config = dict(
    num_attention_heads=5,
    num_key_value_heads=5,
    head_dim=32,
    rope_theta=38400.0,
    init='uniform',
    init_std_up=0.0423,
    beta2=0.99,
    warmup_steps=385,
    max_seq_len=768,
    z_loss=1e-05,
    dataset='wikipedia_en',
)
MLP neurons of a small language model. Each row is named by its layer, matrix (gate and up: input weights) and neuron, and shows model dimensions 32-95. Each number is 200 + 40 x the weight over its row's rms, rounded and kept within 0 to 999. A neuron's up and down rows have the sign that makes its largest values positive.
A block is one neuron, or neurons of one layer that tend to fire together. After each block is what it responds to, as a language model described it from the Wikipedia text at the highest values.

L4.gate542,225,172,175,209,144,216,199,174,193,276,201,195,181,215,274,172,168,233,240,145,183,187,186,198,199,254,188,209,141,210,206,153,178,262,195,179,174,211,121,247,226,274,130,214,192,125,183,240,173,148,216,234,199,194,250,282,175,231,236,207,268,217,170,189
L4.up542,183,244,162,157,165,211,189,250,161,196,229,160,167,173,96,171,219,194,230,174,166,196,245,201,166,213,234,231,154,248,188,161,189,239,267,232,99,259,193,234,247,152,186,176,168,100,219,178,199,128,90,221,206,238,231,151,226,247,267,214,164,156,234,194
Mostly the word or prefix "in" after verbs and participles (born in, held in, published in, internal), plus colons after list labels and final "e" pieces.

L2.gate10,185,212,214,184,244,235,168,194,137,290,202,234,131,203,201,150,179,185,170,259,225,168,231,284,184,214,197,204,180,239,140,196,178,267,222,176,234,264,257,200,99,313,194,160,101,254,218,179,216,231,223,118,215,164,216,172,178,265,265,190,245,191,140,249
L2.up10,209,186,201,290,177,187,236,226,202,168,250,230,225,265,161,245,131,183,230,179,252,173,241,217,298,189,236,220,218,234,224,164,282,194,219,122,146,197,167,152,194,232,214,186,237,190,254,278,201,154,171,179,242,189,201,164,213,176,254,212,179,181,273,216
L2.gate15,218,194,199,244,190,192,167,183,145,209,153,227,174,134,177,165,209,251,201,199,151,262,186,283,242,196,141,178,199,210,127,200,253,277,219,188,306,187,197,216,166,199,179,190,241,216,187,161,203,189,222,191,196,222,212,198,267,182,222,197,246,212,180,234
L2.up15,267,225,188,169,193,199,180,246,183,166,145,282,87,247,177,236,174,202,201,179,194,170,153,248,289,154,194,243,251,244,208,199,138,276,241,190,225,237,177,156,269,129,200,241,232,162,203,157,167,214,229,174,247,216,213,218,193,222,166,189,144,238,236,208
L2.gate90,172,167,226,150,167,142,161,162,269,107,108,245,238,195,230,152,248,234,169,220,193,115,211,211,184,238,222,242,228,168,183,183,231,206,181,223,210,209,214,253,100,178,242,199,215,228,186,170,180,233,225,178,239,192,196,264,234,235,195,224,263,271,191,227
L2.up90,189,159,206,181,259,144,159,147,159,269,204,266,239,169,122,170,187,148,228,214,178,143,242,225,201,218,225,225,197,226,150,181,278,223,218,187,219,223,192,204,130,135,188,242,257,193,320,224,185,200,241,82,227,198,242,254,182,163,213,278,216,180,132,184
L2.gate119,252,153,214,234,248,268,134,279,174,150,200,209,190,191,79,233,150,152,265,208,226,135,209,180,204,181,234,253,173,252,78,175,172,215,190,196,190,173,241,216,233,137,145,184,191,154,166,189,193,202,266,156,193,220,232,217,274,200,212,163,248,288,213,173
L2.up119,206,235,169,176,222,144,178,191,146,191,177,140,209,190,112,204,208,203,184,209,238,207,230,167,210,189,227,148,218,256,191,202,166,192,174,208,297,196,214,161,264,194,176,154,231,282,148,161,304,190,238,131,153,216,215,168,236,218,240,187,87,187,194,204
L2.gate145,142,179,198,195,307,267,187,176,256,265,221,218,149,197,168,159,156,242,137,242,176,270,281,187,200,222,171,184,216,282,184,235,143,231,211,241,249,233,254,190,173,176,207,191,232,232,224,180,279,210,213,177,228,209,218,158,175,152,200,156,264,255,167,209
L2.up145,239,268,293,212,212,183,230,148,224,189,175,161,201,200,150,193,156,157,125,168,216,145,201,158,270,289,219,192,198,190,166,171,166,240,187,167,188,213,212,177,128,222,175,234,184,195,187,150,208,203,231,189,269,213,149,233,215,150,255,296,169,274,175,217
L2.gate271,208,151,166,274,210,107,229,213,235,159,149,167,208,168,95,186,169,176,190,230,196,156,202,216,222,199,172,262,218,227,206,160,188,265,136,264,216,183,190,204,187,124,203,229,248,209,234,228,198,169,169,183,137,224,178,229,247,169,265,281,211,241,182,162
L2.up271,129,206,206,183,185,161,216,250,251,192,226,181,177,176,181,235,160,231,154,176,202,267,104,228,137,200,138,196,269,236,208,193,128,275,239,235,187,223,168,205,213,246,169,161,247,186,156,142,246,146,214,182,239,208,187,194,227,248,252,164,248,230,177,179
L2.gate384,198,221,237,221,164,223,180,185,220,228,174,278,108,203,129,197,206,204,193,193,217,214,207,204,308,201,183,266,146,180,200,187,160,213,176,182,218,236,162,236,210,167,173,198,203,191,139,217,205,116,203,173,163,259,181,152,200,222,178,105,238,269,196,182
L2.up384,245,246,178,204,167,198,191,108,146,155,180,254,222,201,164,205,179,253,133,219,174,186,214,242,214,247,197,220,188,225,156,152,195,226,119,241,177,218,223,219,145,156,177,161,198,175,190,191,245,167,247,183,194,246,136,127,223,112,202,244,153,214,267,223
L2.gate596,189,195,232,164,189,209,193,223,170,211,193,292,270,167,171,200,173,168,249,134,190,205,209,239,277,238,182,255,217,198,211,160,206,176,174,233,223,132,166,216,202,221,264,104,159,172,229,203,251,168,191,220,123,324,252,215,161,222,229,193,230,269,118,108
L2.up596,151,206,243,300,179,180,222,233,160,142,212,219,229,200,141,246,129,211,231,202,208,117,202,233,208,215,161,272,242,219,189,223,235,247,151,159,206,119,199,252,181,100,213,195,198,225,217,161,232,201,204,152,232,187,186,237,218,127,219,216,200,211,212,149
Line-break tokens right after a sentence-final period that closes a Wikipedia paragraph, usually before a blank line, new paragraph or heading; also closing == of headings.

L2.gate171,188,170,239,195,137,144,152,124,169,206,248,159,215,143,307,182,310,206,220,201,247,257,217,166,111,136,124,195,230,187,214,223,135,187,195,219,192,148,189,208,203,218,185,214,200,251,141,157,127,206,151,273,219,170,215,174,199,266,188,210,205,171,206,176
L2.up171,236,151,200,177,157,211,257,176,247,139,196,248,177,161,231,152,161,289,179,187,204,134,249,264,161,194,171,223,212,91,183,183,225,147,180,208,190,128,230,195,130,238,136,241,148,160,214,178,213,221,174,162,217,178,177,240,203,236,176,185,245,161,146,139
L2.gate217,213,175,172,121,195,237,200,222,235,287,193,94,293,128,171,222,269,181,206,160,164,164,207,201,155,238,226,151,141,216,189,184,168,199,218,185,232,192,191,283,178,221,185,281,192,190,207,255,202,216,107,192,265,184,245,197,134,142,258,183,204,191,167,207
L2.up217,209,150,147,207,211,204,139,233,219,173,127,209,253,183,159,167,213,297,236,230,281,153,211,246,226,275,231,197,173,199,153,163,183,244,199,160,186,186,183,295,173,173,92,234,179,178,200,186,334,184,253,209,180,204,233,137,169,200,259,166,218,249,193,219
L2.gate220,176,211,171,178,178,118,125,216,259,170,174,223,172,148,252,169,200,250,215,125,90,250,210,226,188,164,203,183,241,142,271,260,271,236,173,245,255,143,258,241,188,205,244,160,192,212,220,238,140,219,239,219,222,223,194,159,244,227,176,193,221,175,170,193
L2.up220,233,251,182,155,180,175,151,248,215,166,191,158,152,135,216,92,155,216,144,185,176,199,199,192,142,184,217,241,197,160,236,253,225,168,210,211,177,148,277,157,222,183,224,286,229,204,211,180,149,246,179,134,214,130,272,236,165,204,197,280,219,155,174,197
L2.gate319,203,202,283,155,194,234,214,255,233,122,202,220,150,166,203,209,215,181,197,104,239,200,151,234,168,226,188,170,239,222,273,242,200,127,187,183,180,205,207,220,229,182,207,214,180,224,196,232,179,237,184,127,236,199,298,179,223,273,144,249,187,241,169,132
L2.up319,260,214,295,173,183,230,232,241,152,161,202,114,157,202,199,157,244,189,190,236,231,164,70,219,201,183,219,238,166,188,214,347,189,199,227,207,197,172,227,167,239,209,253,220,225,160,206,216,204,193,157,250,217,174,222,189,173,249,154,254,218,180,187,192
L2.gate340,222,190,208,218,167,193,211,234,189,230,177,164,187,218,194,163,175,189,217,211,235,157,225,207,235,220,114,202,240,170,232,248,187,167,165,155,231,213,177,123,185,209,210,236,209,201,129,198,177,165,209,278,233,216,185,194,173,251,202,86,136,194,237,225
L2.up340,202,220,191,170,210,221,130,145,224,201,212,234,233,206,207,199,195,184,256,163,216,179,230,107,162,185,219,113,151,300,244,229,210,238,231,144,246,194,197,156,194,208,128,230,191,203,144,160,232,202,220,203,171,137,137,192,170,132,188,204,181,207,194,190
L2.gate416,280,169,204,167,163,159,261,215,236,254,187,186,207,133,106,155,261,247,201,188,210,206,216,163,218,225,252,253,167,177,171,195,262,225,181,216,219,226,190,161,212,243,163,208,307,234,172,137,207,169,223,228,235,213,178,215,174,129,177,217,210,275,229,282
L2.up416,223,175,220,220,176,183,215,238,178,178,177,231,181,192,239,222,193,213,222,205,211,173,123,276,158,196,123,133,210,207,230,300,207,174,188,155,159,267,195,205,253,190,200,235,195,213,174,102,197,141,223,209,213,171,175,153,164,196,168,213,253,188,191,217
L2.gate590,146,243,170,180,163,304,253,242,196,144,192,271,258,224,219,227,183,167,204,175,194,231,133,262,237,296,218,245,166,194,199,228,210,176,235,271,150,151,218,206,192,182,167,200,166,257,217,154,197,168,229,134,228,230,221,153,336,183,224,240,283,139,191,265
L2.up590,156,131,185,153,236,197,169,177,188,143,207,225,223,275,214,136,216,276,145,249,219,177,169,243,307,233,186,261,204,203,222,236,232,148,182,226,199,136,210,222,223,227,293,187,170,207,211,226,210,128,137,175,157,233,235,294,215,256,182,180,242,136,207,211
L2.gate619,202,220,211,139,197,277,235,184,224,147,202,175,243,212,200,150,311,267,230,179,171,235,196,127,192,209,225,189,184,174,136,203,159,253,221,266,187,189,150,235,242,224,228,148,156,149,134,191,152,185,221,218,134,212,241,271,227,140,193,226,248,151,160,191
L2.up619,181,228,228,123,161,243,242,209,257,178,225,195,130,230,265,197,227,265,180,203,174,202,238,175,229,167,188,194,237,243,109,276,195,208,218,162,190,150,195,216,230,200,113,189,186,211,193,190,175,209,167,197,191,180,210,189,212,185,191,210,216,186,169,198
Second newline of a blank line before a new paragraph, especially after the title and short-description lines that open an article ("Genus of moths"); also closing word pieces like statist-ics, gradu-ated, ord-er.

L3.gate43,169,134,157,251,198,211,169,135,183,151,274,228,174,245,204,222,175,203,168,188,148,215,188,177,271,269,169,243,197,157,177,214,164,197,193,166,272,217,191,253,217,221,171,220,117,215,146,248,145,220,241,230,259,228,169,109,188,276,252,221,277,209,128,164
L3.up43,244,207,185,237,213,258,164,199,198,129,288,244,164,200,112,154,151,199,181,233,198,242,224,195,258,200,180,167,223,214,166,161,263,228,205,198,219,263,242,189,204,245,165,234,214,177,213,227,233,182,178,121,178,225,220,142,260,220,243,189,232,201,257,124
L3.gate44,181,226,203,245,329,138,202,197,166,235,160,189,194,235,147,165,128,228,228,170,167,125,209,170,252,143,189,213,243,262,158,200,191,250,197,208,299,202,230,162,175,156,172,202,179,216,205,187,197,178,191,152,239,238,174,160,231,200,238,123,232,277,167,152
L3.up44,176,137,223,227,243,92,166,146,217,235,239,186,187,187,128,180,138,264,162,210,204,218,190,192,238,169,142,208,283,271,151,231,174,287,188,247,258,215,216,192,220,163,185,202,211,226,213,192,214,159,182,204,154,245,162,121,189,241,215,187,172,246,238,184
L3.gate93,199,195,241,151,197,242,178,242,146,134,232,197,153,145,197,129,198,251,206,164,179,149,155,162,183,176,200,209,178,121,171,237,227,191,190,254,231,193,212,192,155,168,243,252,194,154,206,201,172,170,225,175,269,155,259,222,203,138,277,161,199,293,167,223
L3.up93,177,166,192,175,164,273,214,152,188,168,256,260,171,140,227,163,179,259,184,220,173,127,133,171,237,194,186,197,154,119,192,194,268,235,206,262,278,130,258,189,212,111,216,206,226,179,140,220,177,147,190,173,252,151,237,175,239,189,200,246,185,231,145,233
L3.gate123,267,199,233,181,146,158,199,239,148,181,89,157,144,180,233,172,226,165,129,174,261,199,218,152,174,171,198,182,255,258,166,261,195,145,154,201,227,162,223,224,225,198,132,263,255,134,223,221,164,199,215,245,201,210,133,164,242,239,171,194,199,199,141,172
L3.up123,231,203,186,150,236,185,219,218,145,217,227,204,244,152,226,152,182,235,224,249,196,238,212,166,221,145,152,214,197,176,221,222,126,177,196,156,218,294,229,196,244,213,184,237,171,244,214,241,190,185,170,229,245,151,175,194,180,251,227,106,170,239,187,206
L3.gate219,170,239,198,202,198,170,165,221,186,214,120,190,247,234,180,208,235,263,146,183,144,199,211,218,291,221,177,208,161,220,167,216,191,185,250,172,234,220,198,199,147,235,222,222,195,177,216,230,216,158,195,166,251,237,174,180,249,177,119,225,163,238,242,177
L3.up219,219,234,247,150,246,240,163,271,168,208,141,137,222,178,178,164,209,260,165,210,216,191,190,228,271,233,182,234,201,279,142,210,171,205,209,188,171,214,208,232,188,175,186,249,209,157,235,250,221,212,190,141,224,206,179,166,235,174,145,239,214,278,248,174
L3.gate290,219,209,239,206,176,201,219,219,174,159,228,165,140,95,151,162,166,286,216,227,152,173,135,258,225,131,173,278,214,243,159,248,209,255,185,220,190,242,212,222,234,81,181,254,227,189,196,214,185,236,203,187,195,183,218,194,263,218,214,223,219,224,168,216
L3.up290,282,175,216,208,148,190,234,112,262,200,230,194,146,211,200,228,234,246,170,259,156,211,232,159,250,174,172,197,270,236,120,213,217,259,279,241,199,213,248,239,181,152,185,242,135,226,197,198,221,226,203,251,224,240,189,188,270,195,222,221,228,211,152,180
L3.gate347,196,211,267,180,199,160,209,146,262,214,174,184,115,206,225,211,161,201,236,176,175,175,101,225,242,182,147,190,226,212,217,156,125,222,201,147,225,225,182,163,212,172,182,205,191,187,212,192,196,107,182,251,245,158,144,194,156,235,183,145,238,294,172,220
L3.up347,165,135,213,263,220,162,232,223,149,160,175,210,236,225,200,244,190,235,295,144,225,138,156,205,230,252,242,190,276,207,179,153,151,175,231,202,191,230,228,259,162,213,234,211,197,216,170,188,193,197,212,150,235,201,184,174,210,182,186,222,189,207,200,169
L3.gate512,223,211,194,190,165,206,244,308,181,147,178,238,130,186,141,140,150,211,157,212,214,186,142,137,229,181,282,221,201,247,132,237,175,254,191,152,200,208,244,258,247,195,198,213,153,133,201,256,189,219,188,207,198,212,191,154,191,143,236,245,165,238,169,153
L3.up512,284,138,196,189,215,167,209,206,212,163,208,188,212,287,204,220,146,182,246,246,272,197,171,208,237,115,208,244,184,224,128,159,275,173,183,255,257,235,188,224,179,184,251,205,227,178,178,273,217,148,180,157,220,252,196,129,214,162,191,196,214,196,147,137
Line breaks right after a sentence-final period that closes a paragraph in Wikipedia articles, usually before a blank line, section heading or list item; also the closing === of headings.

L4.gate101,201,195,199,140,183,221,150,220,216,113,188,190,88,229,227,176,254,281,200,141,179,151,190,293,196,209,236,183,258,230,223,276,221,258,194,195,219,231,224,248,222,228,274,115,171,244,118,153,221,211,179,220,126,218,221,236,268,279,221,132,170,148,271,185
L4.up101,197,230,197,172,197,244,142,225,293,145,252,198,101,150,226,259,224,247,213,172,208,170,190,247,171,220,302,184,212,234,182,289,242,243,219,159,276,231,277,185,154,263,239,149,95,237,168,191,197,241,229,269,139,221,180,250,240,189,231,207,189,235,156,198
The second newline of a blank line between paragraphs, before headings like ==Accolades or The; also "at" and "-hed" (clashed, reached).

L3.gate104,297,172,137,183,171,257,188,242,193,240,159,188,253,197,182,200,242,185,214,144,188,276,201,258,217,252,177,198,228,162,206,190,156,214,205,253,201,241,199,235,266,218,241,161,174,178,284,259,251,144,243,231,224,220,269,209,142,192,249,149,230,128,208,228
L3.up104,209,224,245,192,121,214,228,225,257,196,196,198,90,183,144,202,154,135,181,212,215,133,240,153,212,161,241,187,209,255,215,175,187,185,209,149,117,129,171,200,207,255,156,196,269,226,206,168,199,291,174,180,138,219,193,200,259,169,214,196,220,247,240,158
L3.gate107,171,182,123,184,174,117,173,187,279,155,232,250,196,189,283,112,115,226,151,187,178,267,233,182,221,182,204,193,181,219,213,231,247,175,195,240,272,188,173,219,256,216,247,208,181,173,228,179,152,155,184,194,186,232,297,170,237,260,176,154,199,127,239,171
L3.up107,126,199,131,169,164,204,161,237,223,239,210,214,143,271,227,190,227,173,162,113,95,228,170,166,145,181,170,197,243,197,141,219,169,229,203,201,179,124,214,221,251,199,192,246,123,165,90,128,219,151,209,242,194,218,180,180,207,253,228,134,220,220,246,164
L3.gate113,241,199,230,244,190,246,168,202,181,72,219,251,168,284,153,151,210,196,156,154,211,219,213,231,243,257,178,301,209,142,232,235,240,129,240,168,197,170,218,269,246,174,126,227,231,204,205,195,209,212,106,152,141,174,225,178,250,229,147,165,170,164,232,248
L3.up113,244,111,222,256,185,197,213,205,244,211,230,195,190,186,197,161,118,227,170,208,245,136,205,215,146,166,165,257,205,152,225,228,262,209,203,212,153,288,257,138,168,288,195,195,160,224,209,168,172,247,236,201,250,192,193,197,254,198,124,123,200,159,175,207
L3.gate173,249,208,204,210,198,196,217,170,137,218,149,173,163,119,218,253,145,124,176,205,174,188,93,242,226,203,186,212,157,254,113,159,186,195,172,180,192,277,213,247,201,172,208,201,158,98,226,187,276,125,226,120,255,196,172,214,204,164,151,217,185,153,198,259
L3.up173,189,172,171,207,122,217,198,213,213,161,144,186,119,117,163,197,172,183,140,174,246,241,154,198,162,256,156,151,221,257,179,194,216,188,182,233,266,189,194,194,222,182,174,209,204,227,205,152,222,235,189,165,221,239,170,260,198,166,202,173,254,197,140,208
L3.gate252,195,251,215,111,203,217,194,215,154,194,200,178,159,176,174,144,224,195,203,220,133,241,39,294,287,124,110,113,238,198,199,307,193,162,205,200,218,240,236,244,231,282,195,286,176,273,227,179,235,201,222,181,164,224,238,205,165,160,187,214,232,180,184,230
L3.up252,178,231,201,197,189,201,241,135,187,192,153,220,112,214,218,119,183,192,234,176,237,152,229,208,229,169,190,243,121,143,181,254,145,134,185,200,170,175,201,107,139,214,185,251,162,232,227,223,208,202,168,159,218,170,206,232,195,153,156,191,177,230,197,174
L3.gate429,218,200,182,247,195,249,220,237,201,153,205,183,181,194,182,186,221,187,197,168,211,219,151,188,175,139,151,174,138,234,212,212,165,149,171,185,209,196,236,321,217,144,252,240,162,210,119,181,255,109,128,128,178,180,262,250,211,179,186,185,282,213,297,168
L3.up429,229,212,227,259,188,171,187,276,189,143,216,229,198,187,229,148,123,186,238,164,130,227,179,238,214,259,246,277,168,250,201,232,88,178,247,108,174,179,198,234,167,152,137,238,132,129,185,185,197,153,265,205,215,185,252,224,207,227,209,144,250,263,223,181
L3.gate451,162,178,170,194,202,192,251,251,175,237,179,273,210,224,144,258,214,226,141,171,252,193,264,187,209,182,291,165,177,175,188,227,239,203,200,207,248,169,224,204,182,194,245,218,205,214,215,290,175,159,229,254,182,187,239,181,201,233,199,102,209,228,180,173
L3.up451,204,231,178,195,221,169,198,208,209,219,286,280,231,261,183,208,234,200,155,201,260,204,289,167,207,147,262,157,193,214,104,232,215,235,235,216,299,173,205,221,181,205,237,241,182,202,249,236,154,194,133,223,226,146,276,181,229,183,238,125,196,213,158,196
L3.gate467,244,140,222,115,158,150,141,293,236,277,255,135,228,157,202,192,262,171,135,199,211,239,178,244,116,254,248,222,133,217,182,208,226,211,205,237,160,164,262,173,177,172,163,169,149,203,213,163,207,211,182,157,292,242,196,252,232,179,160,215,193,242,234,183
L3.up467,173,174,165,150,215,173,218,253,195,287,210,153,205,238,207,169,279,184,123,168,267,203,195,139,190,268,190,160,163,303,154,177,234,205,241,188,193,209,236,173,184,259,168,268,197,215,293,220,252,240,158,130,270,198,254,209,197,143,205,212,178,195,244,209
The preposition in after place nouns or located (a village in, located in), other prepositions like during, and blank lines before new headings.

L4.gate9,203,186,169,234,265,189,205,169,93,214,106,198,139,156,257,207,172,247,202,174,161,240,195,215,206,149,219,281,225,199,211,280,190,184,140,214,192,211,195,143,195,221,152,245,203,197,204,179,161,175,264,251,220,193,197,241,212,221,212,121,175,231,237,206
L4.up9,224,236,200,235,221,176,157,148,243,210,235,236,210,172,187,149,230,254,171,168,246,262,179,171,171,191,192,180,192,238,239,175,229,311,210,247,192,263,212,193,140,176,233,233,241,230,225,134,285,206,216,180,222,198,174,236,216,195,196,158,191,257,142,119
The first newline of a blank-line paragraph break, after a sentence-final period, a title line like = Name =, or a table row.

L3.gate12,254,175,193,182,219,192,191,224,143,204,255,216,211,170,177,243,216,257,221,232,140,125,234,181,190,132,145,157,191,212,126,243,229,185,192,241,150,193,234,230,245,196,217,234,216,239,202,262,172,184,203,240,149,197,238,209,195,231,266,256,171,227,242,148
L3.up12,202,143,263,147,220,234,261,212,176,177,219,197,238,173,288,282,244,215,256,207,116,270,210,219,136,161,204,149,196,213,143,242,112,208,263,202,189,162,264,229,230,158,188,181,262,244,268,188,185,222,179,233,156,203,261,151,214,226,228,226,176,240,185,171
L3.gate51,247,115,225,211,217,217,206,193,221,120,261,179,141,102,251,256,223,203,234,175,181,186,254,102,218,240,204,150,224,231,211,163,247,199,204,114,243,201,201,229,257,257,190,146,258,218,241,170,177,199,216,197,226,160,204,187,261,160,151,98,213,254,276,198
L3.up51,270,144,292,172,186,188,228,187,183,148,235,123,223,154,232,262,200,205,294,258,194,156,268,159,198,184,225,232,207,196,203,175,233,194,196,120,238,171,198,205,184,216,235,176,240,255,221,179,183,200,182,254,157,161,126,180,204,232,237,147,216,239,243,202
L3.gate108,197,249,214,193,244,261,194,301,199,266,254,188,179,178,306,314,250,232,197,215,197,185,199,168,133,222,175,208,198,228,153,206,161,193,203,158,126,247,223,188,255,178,212,176,218,266,144,159,155,141,145,137,192,153,206,235,206,202,179,208,178,186,214,192
L3.up108,237,222,218,205,196,276,202,273,170,202,213,207,155,216,237,245,273,183,117,235,133,210,195,205,155,261,175,250,135,182,116,215,186,285,234,222,170,196,169,217,249,197,179,202,207,254,184,217,160,182,165,144,144,197,231,246,229,152,186,235,124,209,226,196
L3.gate145,222,151,208,163,144,208,182,188,161,243,257,276,202,190,223,277,162,159,166,202,142,122,225,152,151,150,229,214,163,196,164,223,170,220,183,222,183,175,223,232,199,172,235,167,217,248,190,163,135,248,216,210,146,231,137,197,192,199,110,274,221,207,251,123
L3.up145,247,197,179,264,140,194,211,200,188,204,220,173,247,138,111,228,234,226,210,148,142,190,204,209,173,193,238,189,241,174,177,232,185,208,207,182,182,207,152,166,214,142,227,178,308,182,218,194,206,169,229,213,133,176,162,202,216,217,206,264,174,189,202,180
L3.gate272,161,211,148,147,236,260,202,203,219,184,229,219,128,217,267,185,186,187,156,127,206,203,126,261,250,141,174,155,119,224,218,259,130,178,157,249,210,239,174,173,252,242,204,264,183,277,178,196,162,214,171,187,224,156,259,275,210,253,208,210,197,171,243,220
L3.up272,211,194,203,228,246,217,160,199,229,183,167,233,194,224,211,200,177,204,95,193,214,246,233,217,201,131,180,166,192,177,208,287,237,201,163,264,233,191,203,176,178,218,272,229,187,226,178,157,177,225,127,208,254,250,202,277,223,140,251,284,225,161,291,218
L3.gate503,236,169,172,158,224,166,169,229,288,168,186,162,190,210,185,210,140,264,146,201,196,134,158,173,231,195,157,252,230,269,177,197,234,234,182,166,189,264,233,229,231,200,268,241,215,211,165,268,194,163,148,208,165,157,234,170,262,187,165,163,202,226,238,185
L3.up503,281,177,238,185,217,189,199,172,295,189,213,184,185,206,268,301,139,239,237,197,206,116,211,228,227,205,234,213,303,172,246,145,211,232,209,143,183,224,215,250,265,254,219,230,193,182,158,249,118,189,169,190,180,179,236,217,220,186,158,168,172,140,196,182
L3.gate517,225,156,218,130,202,226,297,232,230,163,186,197,166,199,264,209,183,131,218,178,231,132,174,275,197,177,222,149,195,215,195,155,199,220,232,172,240,230,196,182,232,281,169,171,150,199,190,190,227,124,210,160,230,196,240,168,267,205,253,209,182,152,245,162
L3.up517,257,217,208,135,190,249,177,171,213,202,201,240,183,189,193,163,200,210,163,221,304,176,260,240,323,120,219,169,208,230,201,325,204,148,164,217,213,160,209,142,195,262,204,193,244,237,216,199,169,241,213,260,137,166,222,209,251,240,184,259,239,227,172,149
L3.gate619,255,183,196,182,178,187,194,273,184,211,188,205,221,215,164,207,201,207,197,164,173,184,244,175,278,151,208,135,248,123,216,242,183,297,229,230,272,169,202,164,272,274,203,230,178,179,194,177,208,195,199,152,248,219,268,214,148,263,203,206,212,134,188,164
L3.up619,178,178,181,143,191,203,286,160,164,198,160,233,136,194,215,163,154,245,209,223,242,173,230,157,179,249,176,200,181,209,195,220,259,213,190,208,231,134,229,175,192,210,256,186,154,191,120,167,197,199,236,193,140,246,219,218,219,244,232,269,239,139,206,218
The second of two consecutive line breaks, an empty line between paragraphs, often before a heading (== Career ==) or a sentence starting The or In.

L2.gate37,193,221,275,206,191,243,301,206,202,133,230,216,155,178,211,235,121,180,205,175,164,223,213,176,116,175,244,202,156,210,172,145,224,194,190,282,206,201,169,266,257,179,142,238,164,204,266,248,192,179,211,122,242,252,165,271,236,181,200,218,191,219,207,194
L2.up37,248,257,201,107,184,188,203,230,188,218,159,259,182,176,193,193,150,219,118,227,196,256,235,169,237,82,272,238,228,157,200,165,174,164,221,273,150,205,156,166,256,189,198,192,248,226,257,243,229,223,186,182,237,242,154,219,180,155,163,200,231,179,272,200
L2.gate86,213,147,216,299,240,178,203,216,239,180,231,201,192,115,203,156,179,211,200,188,219,195,163,207,162,215,207,228,199,206,216,203,218,189,126,265,184,275,235,227,207,248,216,205,148,119,176,253,197,196,172,152,294,182,195,162,260,159,235,204,188,168,163,208
L2.up86,190,193,245,201,156,197,197,125,245,154,189,277,203,179,184,214,321,295,192,238,233,195,184,195,195,184,271,249,215,246,185,228,276,209,174,228,176,165,232,248,204,216,228,222,134,195,227,219,186,295,228,184,227,238,190,213,218,189,252,152,211,190,196,206
L2.gate93,224,249,196,173,192,225,213,262,234,191,176,185,118,165,182,166,243,191,225,134,179,246,186,240,262,269,257,204,262,169,248,128,201,231,163,187,123,202,223,225,246,237,151,193,203,179,144,190,185,237,216,246,212,199,249,168,187,210,218,194,211,250,231,230
L2.up93,227,198,214,208,218,247,211,220,198,196,168,175,175,159,233,185,198,216,144,224,181,205,191,218,129,207,234,160,182,279,187,171,224,197,171,226,164,191,195,182,165,234,226,204,262,184,182,215,235,280,219,185,222,206,309,159,244,159,273,256,127,264,215,203
L2.gate152,208,171,211,250,188,187,207,246,250,118,142,221,179,169,224,192,177,278,153,225,133,239,265,220,239,226,227,170,239,180,183,237,162,198,228,183,227,203,160,257,198,202,152,147,196,222,191,201,196,280,162,175,216,270,190,243,196,221,293,199,154,190,231,261
L2.up152,186,181,167,93,177,252,205,243,167,216,157,224,164,212,208,195,229,200,147,179,202,161,278,219,304,158,239,197,208,157,202,141,177,53,219,248,143,261,142,250,254,185,237,253,159,229,167,155,161,189,174,195,224,183,237,268,152,164,211,177,188,239,209,254
L2.gate259,191,152,202,178,214,214,228,249,186,200,203,208,184,205,167,190,165,156,260,216,233,207,185,207,223,218,260,160,262,204,279,230,276,254,218,154,198,206,142,255,178,264,226,231,105,169,170,184,207,210,187,96,279,224,245,201,154,233,204,205,182,132,203,175
L2.up259,206,287,184,184,225,202,219,189,214,156,166,215,174,159,106,257,147,185,200,145,243,235,232,134,220,185,237,180,220,159,159,189,173,218,231,141,238,229,254,172,184,213,248,227,254,165,174,218,229,173,156,181,158,164,140,286,199,172,234,139,153,231,201,235
L2.gate369,186,212,174,183,197,198,172,165,233,256,230,178,227,120,240,142,229,171,222,211,150,226,210,197,238,131,215,247,159,188,252,117,147,194,244,142,199,199,220,226,231,233,270,237,245,133,186,188,257,175,165,188,153,239,204,170,212,141,226,266,120,227,191,195
L2.up369,187,160,152,189,178,184,254,222,218,143,245,198,213,162,254,149,183,119,223,175,265,216,234,177,162,209,255,191,242,216,189,166,158,216,219,191,272,175,279,229,228,134,123,267,184,158,257,275,210,171,151,205,208,247,210,207,220,162,227,260,120,207,251,168
L2.gate629,178,194,200,209,183,178,208,220,260,141,190,210,173,251,180,233,141,273,184,181,162,228,148,231,214,199,209,198,156,214,254,236,120,175,200,220,278,217,175,186,257,155,197,193,181,196,168,208,181,175,202,204,204,282,111,181,239,153,196,146,263,223,187,284
L2.up629,153,223,176,244,181,205,183,226,184,181,161,311,152,173,164,206,173,190,141,202,200,187,310,234,204,202,164,162,165,299,177,246,158,226,189,201,205,263,146,241,229,166,213,255,105,191,154,196,197,139,292,161,228,238,173,218,185,171,212,174,221,185,228,242
L2.gate638,220,179,139,284,199,221,253,247,226,203,154,200,150,138,181,169,231,274,137,164,181,217,149,223,183,263,230,245,151,256,213,156,206,219,172,236,216,216,123,262,241,158,152,184,204,202,192,254,243,178,126,233,229,215,181,159,219,196,211,160,197,330,146,213
L2.up638,201,247,158,194,232,218,191,163,211,183,204,130,166,183,261,139,123,139,166,189,196,155,131,189,158,229,190,195,184,126,189,162,131,192,184,180,130,197,196,203,277,159,195,225,179,136,165,189,177,140,225,202,185,155,199,278,208,245,218,174,240,234,128,156
Fires on "In"/"On" opening a new sentence or line, mostly before dates or phrases, as in "In August 1979" or "In addition"; weaker on mid-sentence "in", colons, and word fragments.